From a checkpoint of a small transformer trained on Wikipedia.
Architecture: LayerNorm before each block, learned positions, biases, tied embeddings.
Training: a variant of Muon for these matrices, 599M tokens.
MLP neurons of a small language model. Each row is named by its layer, matrix (up: input weights) and neuron, and shows model dimensions 224-351. Each number is 128 + 32 x the weight over its row's rms, rounded and kept within 0 to 255.
After each neuron's rows, "fires on" lists the tokens most often at its 100 highest values on Wikipedia text that the model never trained on. A number after a token or word is its count.

L4.up583 [163 161 173 128 147  86 111 180  86 105 109 119 122 111 142 116 141 143 101 123 106 130  80 126 117 209 146 244  95 115 130 121 100  95 159  99  96 174 132 170  77 116 135  87 143 140  53 144 112 135  84 119 144 155  91 157 167  53 121  68 130 105 118 107 144 158  67  98 116 137 117  69 177  98 106 165  99 165 134 161 148  57 115 173 112 148 151 171 155 131 126 157 134 111 134 165  68 119 143 117 112 119 132 143 114  87 137 119 140 136 107 117 111 143  71 122 103 152 149 105  54 159 143 189  70 135 137 164]
fires on: "g" 18, "e" 9, "ac" 7, "m" 7, "uc" 6, "le" 6

L6.up1196 [102 110 192 113 113 138  93 190  73 135  59 166 102 122 122  73  77  86 159 147 100  73 135 184 109 162 170 150 132 130 151  72 155 130 125 128 107 118 137 119  88 116  87 190 139 180 147 168 174 158 132 118 126  80 121 136 143 170  66  86 134 134 126 168 164 130 150 115  90 121  61 118 124 190 114 106 114 205 152 100  96 123 122  87  83 120 137 206 153 153 151 140 100 103  48 112 154 109 116  62 128  87 138 152 125  78 124 150 129 167  89 113  89 167 113 109 153 147 161 120 119  93 191 146 116 101 195 146]
fires on: " " 68, "-" 27

L2.up848 [174 120 152 113 175 167  94 110 127 148  91 139 143 143 116 143 189  94 114 174 173 115 102 136 128 145  75 136  97 139  97 134 133 128  56  93 142 172 104  85 136 200 121 100 150 146 102  95 174 113 137 200 137 105 131 100 125  81 150 123 124 156  87 125 115 110 157 132 139  80 115 148 192 161 130  89  68 157  87 153 154 171 116 130 129 133 138 141 112 179 136 141  95 129 116 146 177 152 125 117  87 106 114 147 138  94 107 141 155 125 116 119  83  94 116  94  72 155 136  99 146  65 167 103 110 107 165 102]
fires on: "ele" 21, "ale" 15, "al" 12, "le" 10, "ern" 7

L2.up964 [104 137 131  92 151 118 142 122  97 118  79 166 188 128 195 134 147  87 147  87 127 128 152 151 163 154 142 151 134 136 129 109 119 135 113  60 110 161 105 115 131 124 112 147  88  65 111  99 128  51 145 186  80 125 115 109 108 136 166 148  87 125 123  71 114 126  57 157  84 127 108  95 163 120 120 174 113  79 170 159 126 102 139 141 140 109 121 116 204 172 131 166 127 151 153 137  72  81  18 120 135 185 136 117  63 156 144 156 169 152 142 116 138 163 112 143 167 155 129 192 122 112 109 124 148  94 104 170]
fires on: "r" 23, "'" 22, "id" 8, "gr" 6

L6.up429 [ 62  74 190 130 170 171 138 152 132 166 134 177 108 152 109 156 109 113 147  40  77  83 163 135 111 170 131  84 123 172 135 111 139 136 158 179 157 157 191 125 120 160 166 124 139 158 125  69  95 116 121 143 113 143 164 128  98 156 153 183 140 145 116 100 110 155  97 128 122 176 116 120 247 140  54 118 136 151 136  98 149 161 106 172 132 206 135 135 107 138  90  79 153 133 166 122 223 122  90 119 104 136  97 116 143 131  98 135  91 128 139 198  66  97 151 166 144 134 154  90 150 145 136 122 110  59 112 160]
fires on: "N" 26, "." 12, " to" 9, " of" 8, ":" 6, " " 6

L2.up1319 [115  45 140 152 141  62 105  84 164 108 129 155 104 120 112 160 183 111 127 101 104 126  83 101 155 105 113  82 113 143 113 112 140  90 106 106 138  94 106 141 116 132  98 155 102 133 109  60 147 111 145  91 140  71 141 124  74 122 155 128 122 126 139 203 148 103 116 140 168  64 108 185 137 150 155 170 109 137 126 120 131 147 165 156 113 101 124  91 137 124 116 100  94 121 131 135 134 158 150 136  47 140 100 173 116 180 166 120 109 151 185 121  97 136 150 148 130 112 166 146 160 102 101 129 118 120 138  78]
fires on: " tr" 37, "ourn" 15, "v" 8, " ed" 8, "ed" 7, "f" 6

L6.up1497 [ 75 145 135 157 132 171  84 138 151 115 186 158 152 151 137 173 172  83  60 104 141 137 144 124 155 137 100  99 109 137 146 119  81 149 164  68 152 138 132 160 131  96 199 137 132 151 122 168 102 135 133 209 140 126 124  46 112 116 134 129 128 123 150 135 146  58  95 111 116 166 109 111 132 131 132 152 131 149 101 146 116  85 141 104  99 128 138 152  95 129 123 122 117 108 144 142 127 142 167 113 124 147 134 119  95 156  81 167  47 194 129 217 196  92 158 187 140  83 109 148 115  97 187 136 132 125 108  97]
fires on: " R" 21, " r" 16, "r" 12, " tr" 9, "'" 5

L4.up740 [ 98 124 162 108 135  52 147 107 140 136 133  62  90 161 132 128 134 116 130 116 146 143 135  82 167 127 126  72 172 115 115 162 145  76 143 172 104  71 145 172 148 127  71 134 105 170 148  89 143 154 120 129 137 103  54 148 157 131 180 152 149 122  95 208 137 152 143 123 126 153  78  95 109 123 115 102 133 139 136 148 114  80  74  65 129 156 116 111 167  61 143  79 157 130 116 108 165 138 156 158 104 138 116 124 177 128  88 171 138 194 123 176 113 145 112 155 112  48 154 159 142 157 173 174  96  35  84 128]
fires on: "ed" 26, "u" 9, "qu" 8, "it" 7, "ent" 6, "l" 6

L4.up223 [118  94 186 191 123 135 100 139  72 129 141 165 126 186 145 137 159 154 170 165 124  72 115  79 124 137 130 108 119 101 140  94 144  35 154  90 186  67 145 133 135 104  85 103 132 135 125 146  80 136  73 124 126 205 161 140 134  95  71  84 115 140 132 121 122 142 139 186 179 113 135 188 124 166 147  91 140 171 173 100 158 150 125 122 119 154  70 166 154  86 106 183 146 135 115 149 141 144 111 130 107 103 147  96 100  77  90 117 150 126  68 188 152 173  93  96 161 136  60  72 133 133  95 140 134 110 162 167]
fires on: "illion" 16, "i" 13, "mer" 9, " to" 8, " U" 7

L6.up946 [160 168 185 118 136 110  98 151  72 164 141 120 131 157 115 101  96 137 106 140 105  99 120 159 115  69 139 139 134 136 118  66  99 119 108 112 141 155  66 124 143 138 174 167 106 121 138  87 189  69 109 117 159  91 203 128  91  85 164 114 147 107 114 122 207 114  82 165  84 168  87 235 103 142 147 153 170 100 136  77 110 157 180  97 111 136 155 106 135 115 118 103 143 163 158 169 152 141  82 119 119 102 112 123 110 165  89  97 118 162  87 163  92 114 169 164 118 121 136  87 179 171 133 113 143  46 127 109]
fires on: "0" 19, "9" 16, " |" 8, " Br" 7, " February" 5, "ax" 4

L6.up193 [ 59 121  86 136 123 131 133 164 134 204 134  92  86 153 128 106 146 118 157 138  98 147  94 106 159 149  93  95 108 142  87 136 104 120 133  92 118 125 124 212 123 153  93 140 152 109 124 203 156 114  62 106  92 109 141 155 173 140 111 143 118 165 134  76 113 105 114 123 159 128 120 178 136 119  87 146 171 116 134  77 107 138 142 131 110 131 156 117  97 129 121 133 154  71 179  44 169  49 113  99 161 114 140 129 155 135  84 107  97 115  93 177 105 132 166  99 125  47 186 181  95 157 150 134 181 158 162 123]
fires on: " that" 20, "en" 9, ":" 9, "is" 8, "s" 7, "es" 6

L2.up737 [180 127 115 118 121 188 115  47 116 123 174 177 116 175 103 154 127 138 122 122 169 115 144 121 141 101  66 151 116 120 142 136 120  69 133 169 157 173 114 105  91 110 100  86 151 135 122 148 112 133 112  39 116 124 211 152 139 101 139 123 121 139 134  77 104 131 118 112 119 137 133 165 179 149 155 101 116 152  61  71 130 149 158 102 130 171 157 161 115 124 140 114 173 187 159 105 105 104 147 105 173 103  85 147 198 111 139 176 166 127 175 159 122 138 108 111 110 153 200 140 174 136 166 172 107  78 134 166]
fires on: " |" 100

L6.up1345 [182 113 151 116 131 108  98 171 198 151 116 171 193 190 130 180 146 143  90 141 161 127 132  63 156 131 156 119 168 156 121  97 103 175 107 149  88 175  98 140 145 143 109  86 141 207 166 176 120 148 119  37 107  75  99 115 151  77  92 157 158 166 134 146 123 105 116 115 192 105 111 126 125  78  51 127 138 116 123 141  92 134 118 101 146 161 214 102 157 152 110 137  86 133 168 110 166 200 126  75  82 101 146 141 140  92  96 151 159 147 198 192 101 175 131 209  86 160 102 161 129 139 104 104 106 171 176 165]
fires on: "s" 44, " s" 11, "m" 7, " years" 6

L6.up887 [195  63 134 194  94 117 112 159 155  79  95 138  97 206 131 117 137 127 123  84 119 195 128 124 122 162 106 116 123 166 118 116 159 147 145 120 146 168 110 115 149 133 131 149 124 126 103 110  85 146 150 104 148 130 127 167  53 154 141 144 139 172  41 165  83 115 139  97 100 123 129 171 133  65 112 112 103 210 117  74 100  88 127 111 148 126 134 170  74 143 124 178 140 139 151 162 160 173  99 180  54 164 125 135 113 104 109 141  80 122 134  48 118 134 116 120 137 153  34 136 133 124 157 114  90 131 160 114]
fires on: "st" 17, " st" 17, "f" 13, "l" 8, " not" 8, "p" 5

L2.up1124 [139 158 129 183 182 132  96 117 131 126 160 127 141 108 126 141 138  93 117 118 152  86 112 155 173 118 172 162  99 133  96 166 138 138 136 140 150 111  83 174 126 135 102 187 136  94 141 169 129 184  97  79 150 167 130 110 165  73 205 151 154 141 131 164 117 197 100 146  92 100 161 150 110 118 112 118  82 146  85 146 155 126  69 138 104 163 165 117 128 205 137 135 151 135 111 133  68 106 135 110 117 111  69 196 136 140 130 135 137 110 172 106 125 138 122 124 102 126 121 136  78 136 133 125 141 158 149 103]
fires on: "ide" 14, "ed" 12, "id" 11, "e" 10, "ilt" 8

L2.up782 [121 115  98  88 114 139 109  98 122 135  87  85 122 132 135 118 146 169 137 109 150 149 195  96 124 166 137  89 121 158  89 137 156  95 133 132 192 125  54 108 110 126  91 143 121 171  76 149 221 103  86 104 111 102 118  82 170 150  85 122  81 136 114  54 136 135 120 136 151 121 143 124  74 150 121 162 167 159  97 139 125 124 123  90 159 133 157  96 108 143 119  89  92 118  94 127 170 181 193 159  60 151 157 101  80 150 127 118  99 107 132 151 131 133 125 144 178 152 122  45 192  87 131 135 121 164 133 135]
fires on: "is" 19, "r" 11, "very" 9, "ued" 6, "ul" 5, "ended" 5

L2.up693 [143 143  74 188 127 132 152  75  93 156  88  89  84  95 144 140 153 187 137  90 119 158 111 164 141  85 111 125 137 132 138 134 163 128 140 135 152 149 145 151 104 114 128 152 117 183 115 136 200  97 138 110 166 111  28  94 130 137  99 178  92  58  82  89 121 120 120 145  94 170 111 157  46 108  76  62 160  70 164 134 120 120 112 112  85 119 164  94  88 105 149 125 160  73 145 168 102 107 105 239 121  74  62 133 138  77 190 129  73  99 170 125 160 157 166 139 119 144 105 118 123 141 127 105 169 105 190 131]
fires on: " which" 16, "es" 10, "el" 10, "iz" 7, "g" 7, "D" 6

L2.up1398 [ 45 117  98 135 136 153 148 133 150  66 154 115  96 105 108 148 125  98 159 123 134 126 112 166 122 174 163 117 152 154 164 108 113 154 134  67 114  89 157 162 152 160  94 146 104 142 126  76 143 145  70 158 122 135 169  90 188 116 149 134 164 111  93 168 104 119 115  98 132 123 161  43 114 101 146 166  97  94  88 145 103 181 156 131 106 139 180  70  92 175 119 130 103 136 146 106 202 102 149  72 145 140 153 139  90 105 119 152  84 115 159 167 149 136  54  75 153 117 109 101 133 118 131 148 162  78  96  88]
fires on: "ee" 19, "es" 15, "ard" 14, "te" 14, "le" 9, "ating" 7

L4.up1464 [151 155 136 137 123 135 155 115 134 138 142  70 109 107 134 124 171 157 139  96 119 100 145  70 151  96 121 197 109  93 129 132 135  96 196 168 155 137 156  35  67 119 118 144 141 133 142 119 156 181 117 129 141 192 131 148 110  94 166  73 127 108 129  98  66  67 123 117  91 160 173 105 130 116  62 119 139  57 154 121 114  73 143  96 100 115 105 160 116  49 121 148 100 124 147 129  82 144 171 133 122 125 101 124 134 150 186 115 116 131 206  89 182 123 148 101  61 140 135 153  69 122 125 107 164  84 137 119]
fires on: "6" 13, "ol" 11, "7" 11, "4" 10, "9" 8, "1" 8

L4.up569 [122 121 115 113 128 127 171  99  93 140 122 159 100  92 117 115 143 155 143 139  88 115 173 168 179 114 132 125 127 149 107 165 149 115 106 136 105 114 129 147 127  69 110  98 149 130 133 121  50 111  92 133 153 189 147 170 101 142  84 104 120 143 131 134 118 199 162  94 100 112  60 109  92 145 173 173 115 163 132 164 140 143 187  94 143  50 122 168 121 100 128  95 147 135 148 151 145 133 101 108  60 157 129 184 167 170 100 162 153 124 103  94 121 132 164 139 147 143 197 124 178 154 101  91 112  92 123 146]
fires on: " un" 30, " Un" 21, "mer" 13, "ad" 12, "n" 6

L6.up335 [168 176 115 141 125  99  63  64  88  82 182 158  77 101 181 176 120  97 136  97  84 117 149 111 180 154 188 189  56 120 153 101 130 113 133 106 159 111 169 128 150 119 134 168 199 151  57  89 148 137 109  76 121  94 135 121 112 169 180 156 150  90 107 163 126 145  81 124 137 113 105 127 121 136 120 125  63 114 112 191 100 103  92 131  85 161 156 163 125 113 146  99 150 122 140 136  98 118 118 165 101 129 112 133 116  69  75 106  98  88  97 148 134 128 121 147 131 123 134 107 109 110 118 131 110  89 104 104]
fires on: "le" 21, "e" 9, " w" 7, " se" 7, "ed" 5, " m" 5

L4.up500 [132 126 143  87 159 109 124  89 180 112 117  69 138 147 171 136  88 161  65 111 116 236 143 126  82 127 118 109  92 172 151 126 117 121 150 181 134 112 115 121 117  51  91  90 136 177 142  90  91 131 128 165 123 127 121 107 116  81  95 130 184 118 132 114 135 111 109 137 134 119 134 138 114 114 109 153 143 171 143  68  69 107 132 114 170  94 108 133 121 150  53 152 138 172 120 184 133 139 125  95  95  99 152 105 182  99 158 167 137 170 130 129 123 196 169 202 136 185 151 197 118 172 141 155  97 162  89 118]
fires on: "m" 23, "c" 16, "cl" 8, "." 7, "te" 6, "s" 6

L2.up369 [173 121 140 130 174 135 178 146 130 152 121 133 105  75 163 165  89 129 120 115  93 134 100 130 159  98 119 199 101 150 114 121 131 166 145  99 162  98  92  99 126 132 127  35 162  97 108 165 208 120 121 172 102 156 142 139 184 132 153 109 146  68 155 116 202 138 107 174 118 147 144 136  91 147 150 107  98  90 153 133  86  97 172 107  94 153 124 103 135  98 135 157 191 132 122 105 172  92  70 145 172 137  75 173 128  96  84 160 110 101 146 177 124 127 134 133 148 117 120 129 196 116 148  93  48 140 101 156]
fires on: "om" 36, " of" 17, "." 8, "le" 7

L4.up574 [181 131  76 124 108 125 105 156 103  80 151 150 167 158 145 110 142 118 103 137 154 134  95 169 112  77 149 111 147 106 122 167  95 137  83 159 145  73 165 108 138 140  93  70  86 176 149  95 127 110 115 132 155 104 111 138 147  92 151  70 166 118  93 156 116 135 119 133 127 143  97 131 117 142 147 113 124 150 156 117 140  84 176 117 188  83  42 152 136 117 105 167 127 145 110 137 140 173 172 134 100 125 144 151 136 131 132  89 104 161  88 131 134  91 121 102 117 167 122 151 133 127 117 138  85 118 115 129]
fires on: " " 19, "." 10, " after" 9, " as" 6, "===" 6

L6.up234 [125 146 157 128 152 133  88  86 131  83  80 129 105  99  66 128 172  84 131 127 110 170 150 138 127 132  90  76 116 114  93  94 138 132 154 115 176 187 114 115 127 137 111 156 117 126 131 154 149 122 205 154  46 116 165  83 125  95 175 147 181 118 137 160 128 137 108 114 155 129 191 127  86 156 122 105 154 127 105  87 150 110 105 206 106 138 186  95 123 130 108  72  96 163 134 143 113 146 122 164 110 130  74 122 191 105 110 141 163 140 176  56  84  75 121 135 103 128  71 115 144 166 160  56 136 124 117 183]
fires on: " |" 46, " (" 9, "\n" 6, "in" 5, "al" 5, "′" 4

L2.up593 [173 169 112  83 143 122 150 111 112 159 142 161 134 148 146 119 132 157 132 178 144 179  99 166 162  72 109 154  83 134 131 121 148 127 112 140 108 142 179 176 106 121 113 112 116 176 149 160 196 101 155  91 156 128 139 149  91 137 121 122 135 122 121 109 136 145 165 171 120 105 110 155 150  89 154 127 158  96  95 118 180 129  93 157 133 137 166 144 113 132 142 127 137 130 212 166 172 197 175  82 168 145 162  67 128  67 121  90 191 125 228 107 165 126 120  83 134 153 173 172 154 106 203  98  63  40 161 152]
fires on: " |" 96

L4.up802 [216 108 101 143 139 187 106  72 149 131  90 122  83 113  98 100 151 105 154 159 119 151 158 144 160 151 147  88 134 156 117 124 111 106  79 237  69  95 100  72 187  97 115 122  64 174 144 150 104 138 125 144 131 106 133 135 142 160 139 171  88 186 126 115 110  79 167 140  87 123  95 119 160 114 152 186 157 165 104 164  99 153 101 165 116 125 135 123  90 176  84 111 147 117 126 133 148 147 143 120 131 124 151  99 170 140 131 163 133  87 135 106 125 134 143 121  97 125 133 151 140 105 166 141 110 144 102 109]
fires on: "5" 22, "-" 20, "enn" 12, "it" 5

L6.up1250 [ 97 150 168 142 170 170 159 127 140 139 104 151  69 111 150 141 164 207 127 151 141 116  87 191 112  71 149  61 141 157 123 130  99 144 157 111 116 129 165 115 136  90  63 191 143 113 117  94  67 102 130 153  84 149 176 195 122 211 154 125 123 185  41 165 133  53 130  54  99 121 163  95 115 124 149  98  92 119 126  74 121  89 178 206  82 178  91  66  73 111 164 114 140 108 174 136  93 155 118 137  69 158 110 121 154  65  81 123 119 159 189 114  98  94 170  67 120 127 111 121 149  83 145 157 121 123 117 119]
fires on: " R" 67, " r" 31

L6.up1022 [131 141  90 107 174 150 136 114 117 172 113 110 183 161 110 166 129 165 156 108 135  84 193  82 134 120  85  99 121 141 117 169 135 123 136 173 101  76  39  86  88  72 135  71 104 108 134 190 117 168 111 144 139 158 155 171 145 129 150 105 131 157 130 115 136 195 144  80 142 175 164 127  80 146 127 161  63  73 111 105 117 157 101 126 124 122 116 123 123 182 122 106  32 105 141 108 151 115 174 141  91 139 145  97 179 176 128 159 120 135 150 124 112 165 142 110 183 128  94 127 161 102 134  96 105  91 127 163]
fires on: "r" 18, "m" 16, "is" 14, "ad" 9, "d" 8, "ir" 5

L6.up1309 [129 119  92 170 168 137 156 118 135  95 166 144 109 156 213  63 189  84 116  84 122 169 134 116 150 117 166 142 105 111 112 154 108 129 145 255 137  96 142 129  71 103 140 121 155 132 129 199  98 109 155 149 173 127 171 142 146 125 101 177 103 177 124 131 128 129  87 147 170 175 110 155 165 117 155 129 122 189 113 139 137 100 119 102  87  94  88 204  85 150 119  79 133  93 167 113 129 112 116 188 202 114 115 113  93 134 110 155 193 133  94 105 118 129 166 106 129 116 103 159  65 154  86 154 144 107 120 231]
fires on: "u" 39, " Gu" 15, "ar" 13, " Z" 8, " gu" 5, " X" 5

L2.up1223 [114 190 136  93 170 120 170 145 107 122 119 138 112 206 137  79  84  41  66 162 131 123 132 135 118 133 123 103 137 183 177 113 131 134 134 133 106 117 165 149 108 153 156 122  56  98 119 145  93 117 111 160  81 149 188 155 129 147 147 148  90 112 118 118  89 105 142 124 128 111 129 147 142 147  88 134 148 122 176 171 123 157 135 200 140 152 204 126 139 126 132 193 117 127 161 151 159  74 122 123 108 130 166  84  74 114  76 147 164 189  90  76 185 101 130 141 159 117 141 156  95 104 126 152 122  91 121 130]
fires on: "all" 11, "ill" 11, "k" 9, "or" 7, "r" 6, "t" 6

L4.up76 [158 169 168 117 106 134 169 145 129 136  74 149 154 128 112 127 179 119 103  77 137 124  78  50 138  91 141 136  80 129 140  95  91  63  62  57 105 160  49 149  75  83 145  64 114  92 127 163  56 113 105 124  88 146 134 102 112 130 152 142 143  89 113  85 170 122 100  88 109 139 163  78  91 129 136 126 158 147 104 202 150 124 182 113 124 132 147 146 179  88  85 158 137  92 168 133 120 148  87  95 133 106 118 175 140  98 157 122 186 131 129 122 149 149 162 184 147  87 113 137  87 128 138  78 172 106 151 102]
fires on: " " 18, "r" 15, " P" 11, "t" 8

L6.up46 [152 180 142 101 110  88  73 134 127 149 101 109 128 131 112 121 153 129 147 146 143 166 116 151 114  95  99 111 132 120 157 105  64 135  88 156 126  88 149 120  89 141 106  77 172 154 129 106 159 122 152 154 128 108  99 142 190 152 110 192 101 109 186 154 142 143 126 170 159 140  45  96 144 108 163 142  77 112 108 120  83 139 158 113 157 109 105 109  81 168  50 163 184 186 146  61 120 106 165 134 144 139  77 127 134 126 125 101  99 138 146 139 147 150 140 126 170 101  93 166 136 155 106 149  69 177  60 100]
fires on: "-" 17, "at" 13, "ass" 11, "r" 10, "as" 9

L6.up370 [ 50 100 137 163 159 160 128 130 152 160 137 152 168 108 172  33 183  99 188 148  94 134 130 144 117 131 167 142 158 124  63 152  67  92  72 185 141 131 167 182  98 113 150 163 154 108 117 105  68 179 153 118 143 202 156 128 105 164  49 147 106 150 151  86 153 160  95 166 161 183 107  88 173 144 161 123 118 104 104 122  97 141 106 148  40 156 139  70 117 180  88 113 159 145 116 123 145 137 144 141 110 147 111 175 145  94 123 113 127 113  95 123 101 109 118  95 125 151  91 177 114 143 111 115 124  83 114 115]
fires on: "u" 22, "ar" 11, " ar" 11, " bu" 10, " fl" 9, "air" 6

L2.up140 [127 177  97 121 127 138  77 139  99 148 188 132 147 164 135 134 207  84 156 156 160  78 191 106 154  89  85  85  91 102 109 184 155 166 153 161 102 120 170 153 121  96 162  89  98  95 157  90 123 160 131 129  93  70 117 142 166  45 104 126 115  86 164 162 150  73  60  91 160  62 160 127 150 144  98  76 133 173 137 156 117 141 103 104 130 161 142 142  71 151 138 119 154 151 148 109 159 156 144 163 166 157 160 138  89  99 131 120 107 153 132 140 166 116 104 117 174 133 131 164 102  84 141 132 133  81 141 133]
fires on: "or" 27, "ph" 16, "ce" 8, "r" 8, " tr" 7

L2.up965 [ 99 157 113  82 130  94 153  90 153 173 117  95  76 112 112  98  91 126 110  88 136 122 139 131 216 168  93 127 168 104 131 144 189 148 189  99 120 144 123 111  95 212 100 139 172 156 173 134 156 119  97 174 130 160 135 143 130 189  83 155  90  80  90 111 124 128  89 123 144 131 169 168 126 119 100 144 117 120 130 126 164 148 155 142 142 127 170  86  89 108 169 135 122 111 105 145  97 119 169 154 119  93 183 154 136  96 154 102 100 111 207 207 140  78 137  84 142 162 142 135  75 141 123 155 145  83 118 127]
fires on: "9" 18, "ur" 8, "7" 7, "2" 7, "6" 6, "ar" 6

L4.up1501 [120 128 157 144 131 130 101 100  98  91 108 143 109 129 101  95 103 109  98  48 141 120 142 116 130 107  92 117 146 148 142 129  87 126  98 109 114 122 120 139 108 109 135 132 115 127 142 129 123 107 163  94 128  72 170  96  87  91 209  71 107  46 121 138 180  94 116 110 176 149 134  92  95 106 104 104 114  28 167 154 124 136  90 133 119 112 145 133 180  87 137 158 216 128 118  92  95 147 101 110 127  67 143 107 133  34 184 129 135 154 180 147 148 172 191 109 130  92  91 153 120  70 144 130  89  75  69 124]
fires on: "at" 17, "r" 11, "ib" 8, " b" 6, "iv" 5, "t" 5

L4.up1289 [132 110 144 165 156 128 165 102 121 112  83 116 129 161 130 135 145  83 120  84 114  66  94 123 129 114 106  80 136 135 148 144 104 132 149 160  87 114 133 152 117 159  80 174  91 130 152 109 116 110 122 133 147  63  70 155 128 128 160 113 126 126 136 161 106  70 123 146  65 218 118 136 124 158 142 109 109 118 132 126  67 144  93  81 122 167 119 148 120 131 141 125 126 168 158 159 120 120  71 153 152 141  94 109  88 171 162 178 152 122  86 149 125 109 123  91 115 139 168 108 150  64 104 128  99 119  76  99]
fires on: "'" 20, "ent" 13, "ed" 13, "F" 7, "s" 5, "p" 4

L2.up653 [178 153 127 149 106 115  76 175 129 116 130 139 127 151 150  98 119 138 157  98 151 142 158 147 200 131 113 137  76  72  99 138 133 128 118 126 108 133  86 135 136 140 121 138  58 109 113 173 143  88 146 185 130 131 138 113 124 152 146 138 100 156 128 190 156 118 126 105 154 171 176 176 135 128 177 174 157 118 133 110  88 103 114 120  80 117 121 148 158 123 151 135 103  66 107 145 125 127 139 148 137 114 116 213  96 158 101 148 118 153 163 120  97 113 158 111 117 125 105 128 159 126 145 138 100 164 160 144]
fires on: "id" 14, "ri" 12, "on" 12, "ent" 12, "y" 9

L6.up203 [145  96 137 138  75 156 109  78  48 178  63 140 159 182 160 157 115 122 110 166 109 194 115 119  97 189 158 121 160 179 154  68 127 123  56 149 160 127 120 121 104 114 128 151 126 168 121 126 119 134 107 192 102 117 142 142 130 149 101 137  96 155  89 189 128 190 167 176 100 143 105 142 133 128 132 149 120 145 161 108 159 118 101 165 123  84  92 137 146 161 204 123 138  95 158  84 159 113 157 113 135 127 147 126 115 133 129 113 141 158 120  89  92 171 147 162 163 135 146  99 134 134 129  93 118 141 139 132]
fires on: "-" 24, "il" 10, "ad" 7, "h" 6, "l" 5, "a" 5

L2.up598 [122  71 108 173 132 166  64 168 148 177 134 126  96 166 121 123 124 107 133 129  93 111 155 135 136 169 148  97 140 170 145 160 119 147  93 105 127 185 124 139 114 130  54 160  98 100 179 137 100 156  81 117 142 133 128 148 134 237 116 176 137 140 157  89  91 128  71  82 176  96 116 160 106 170 123 165  78  78  87  94 206 123 118 209 126  98 115 139 165 157 120 103 166 102  89 131  99  83 118 120 124  90 117 186 122 118 158 124 124 161 141 114  72 120  89 197 169 124 138 129 173 161 117 146 140 106  86 120]
fires on: "re" 23, "s" 13, "ed" 10, "r" 6

L6.up350 [118 110 101  72 122 140  83 128 151 161  70 142 141 151 120 179 125 107 100 109 124 123  99  94 116  88 177  68 143 130 141 103 106 158 209 106 106 155  99 127 150 114 111 217 114 104  86 115 127  97 137 144  92 138 113 140 170 135  90 184 133 132 125 153  83  11 145  92 162 120 161 162 128 148 120 119  89 167 145 142  57 145 161 195 125 186 153 109 157 113 133 137 128  99 127  83  68 120 146 201 160 190 175 171  80 147 117  88 116 141 127 145  82 125 143  90 138  76 154 121  69 104 154 118  78  81 119 169]
fires on: " R" 38, " r" 26, " d" 15, "R" 10, "r" 8

L2.up355 [206 126 131 117 163 117 127  67 130 138 132 112 103 156  68 111 128 151 135 175 125 138 130 155 102 124 101 130  96 133 132 119 166 106 147 126 104 129 164 148 138 116 125 122 157 132 141 117 156  90 141 132 163  70 173 157  94  98 133  97 143 121  76 174 161  88 143 169 135 137 116 121 157 171 111 106 143 110 106 115 123 150 119 142 118 169 133 116 163  99 117  81 123 133 199 126 197 137 153 110 112 103 158 126 151 143 108 107 175 186 166 125 121 114  70  98 117 132 181 134 123 163 134 108 106 120  99 157]
fires on: " |" 97

L4.up451 [101 131 127  72 139 105  96 151 115 195 122 165 102 108 108 119 107 125 123 130 113  79  41 139 127 101 173 100 104  79 112  92  60  78  83 150 179 109 121 125  73 132  64 200 159 111 101 167 140 182 170 125 134 129 135 103  84 141 147 123 103 142  87 149 129 166 132  84 156 102 104 114 122 124 137 167 124 103  88  98 118 114 151 115 141 227 148 176 149 150 218 135 145 115 120 121 141 116 140 112 146  61 172 133  75  76 153 149 100 153 150 177 115 175 168 161  95 125 106 174 126 150 133 112 121 120 127  63]
fires on: "le" 22, "g" 13, "w" 7, "il" 7, "ar" 6, " |" 5

L4.up521 [180 117 118 170 152 121 144  36  64 107  66 146  81 185 120 131 171  99 109 144 141 181 151 133 113 110 148  96  94 135 102 142  97  87  74 135 129 108 164  99 125 126 181  70 174 131 124 171 144 119 142 145 129 113 101 104 155  75 147 105 118  88 144 212 148 141 105 156 162  99 161 138 176 125 129 133 151 131 149  91 153 117 140 186 122  97 135 188 145  94 120 151  91 117 154 154  76 128 118 160 102  96  88 183 174 156 136 159 128  94 109 161 112  86  94  84 128 117 113 144 134 145 150 108  50 115 100 118]
fires on: "al" 26, " |" 26, " " 4

L6.up691 [139 123 168  95  95  92 104  88 108 125 125 139 111 135 155  67 128 112  77 144 178 110  56 204  84 190 149 131 118 170 143  78 177 151 120 132 137 120 130 112 149 129  96 185 122 255 171  80 117 103 103 103 134 125  83 106 106 177  94 124 133 168 138  94  90 151 164 136 105 152 113  69  97 237  79  91 114 132 150 148 124 151 119 106  88 125 148 160 147 175  92  86 106 161 142 121 142 127  87 111 120  77 124 126 148 167  85  93 132 138 110 125 134  93 155 137 124 131 179 122 111 122 180  97  84 174 141  63]
fires on: " " 39, "–" 25, "." 12, "9" 10, "0" 6

L6.up788 [156 126 144 122 131 143  88 139  76 195 109 104  87 109 111  85 124 103 121  88  88 116 106 136 100 142  88 150  58 165 130 136 133 118 146 184 130 143  89 182 115 155 165  89 115 141 116 148 131  66 150 165 109 145 155 167 125 132 108 128 104  81 104 125 187 196 149 118 109 182 118 185 168 137 125 128 131 140 127 167 175 152 153 181  66 149 149 113 121  98 112 138 136 131 167 139 139 153 174 113 139 103  79  92 144  85 140 160 119 158 126 131 124 136 138 165 160 130 144  98 180  96 154 120 121 165 139 170]
fires on: " " 19, "." 16, " an" 10, " $" 9, "€" 5, " of" 4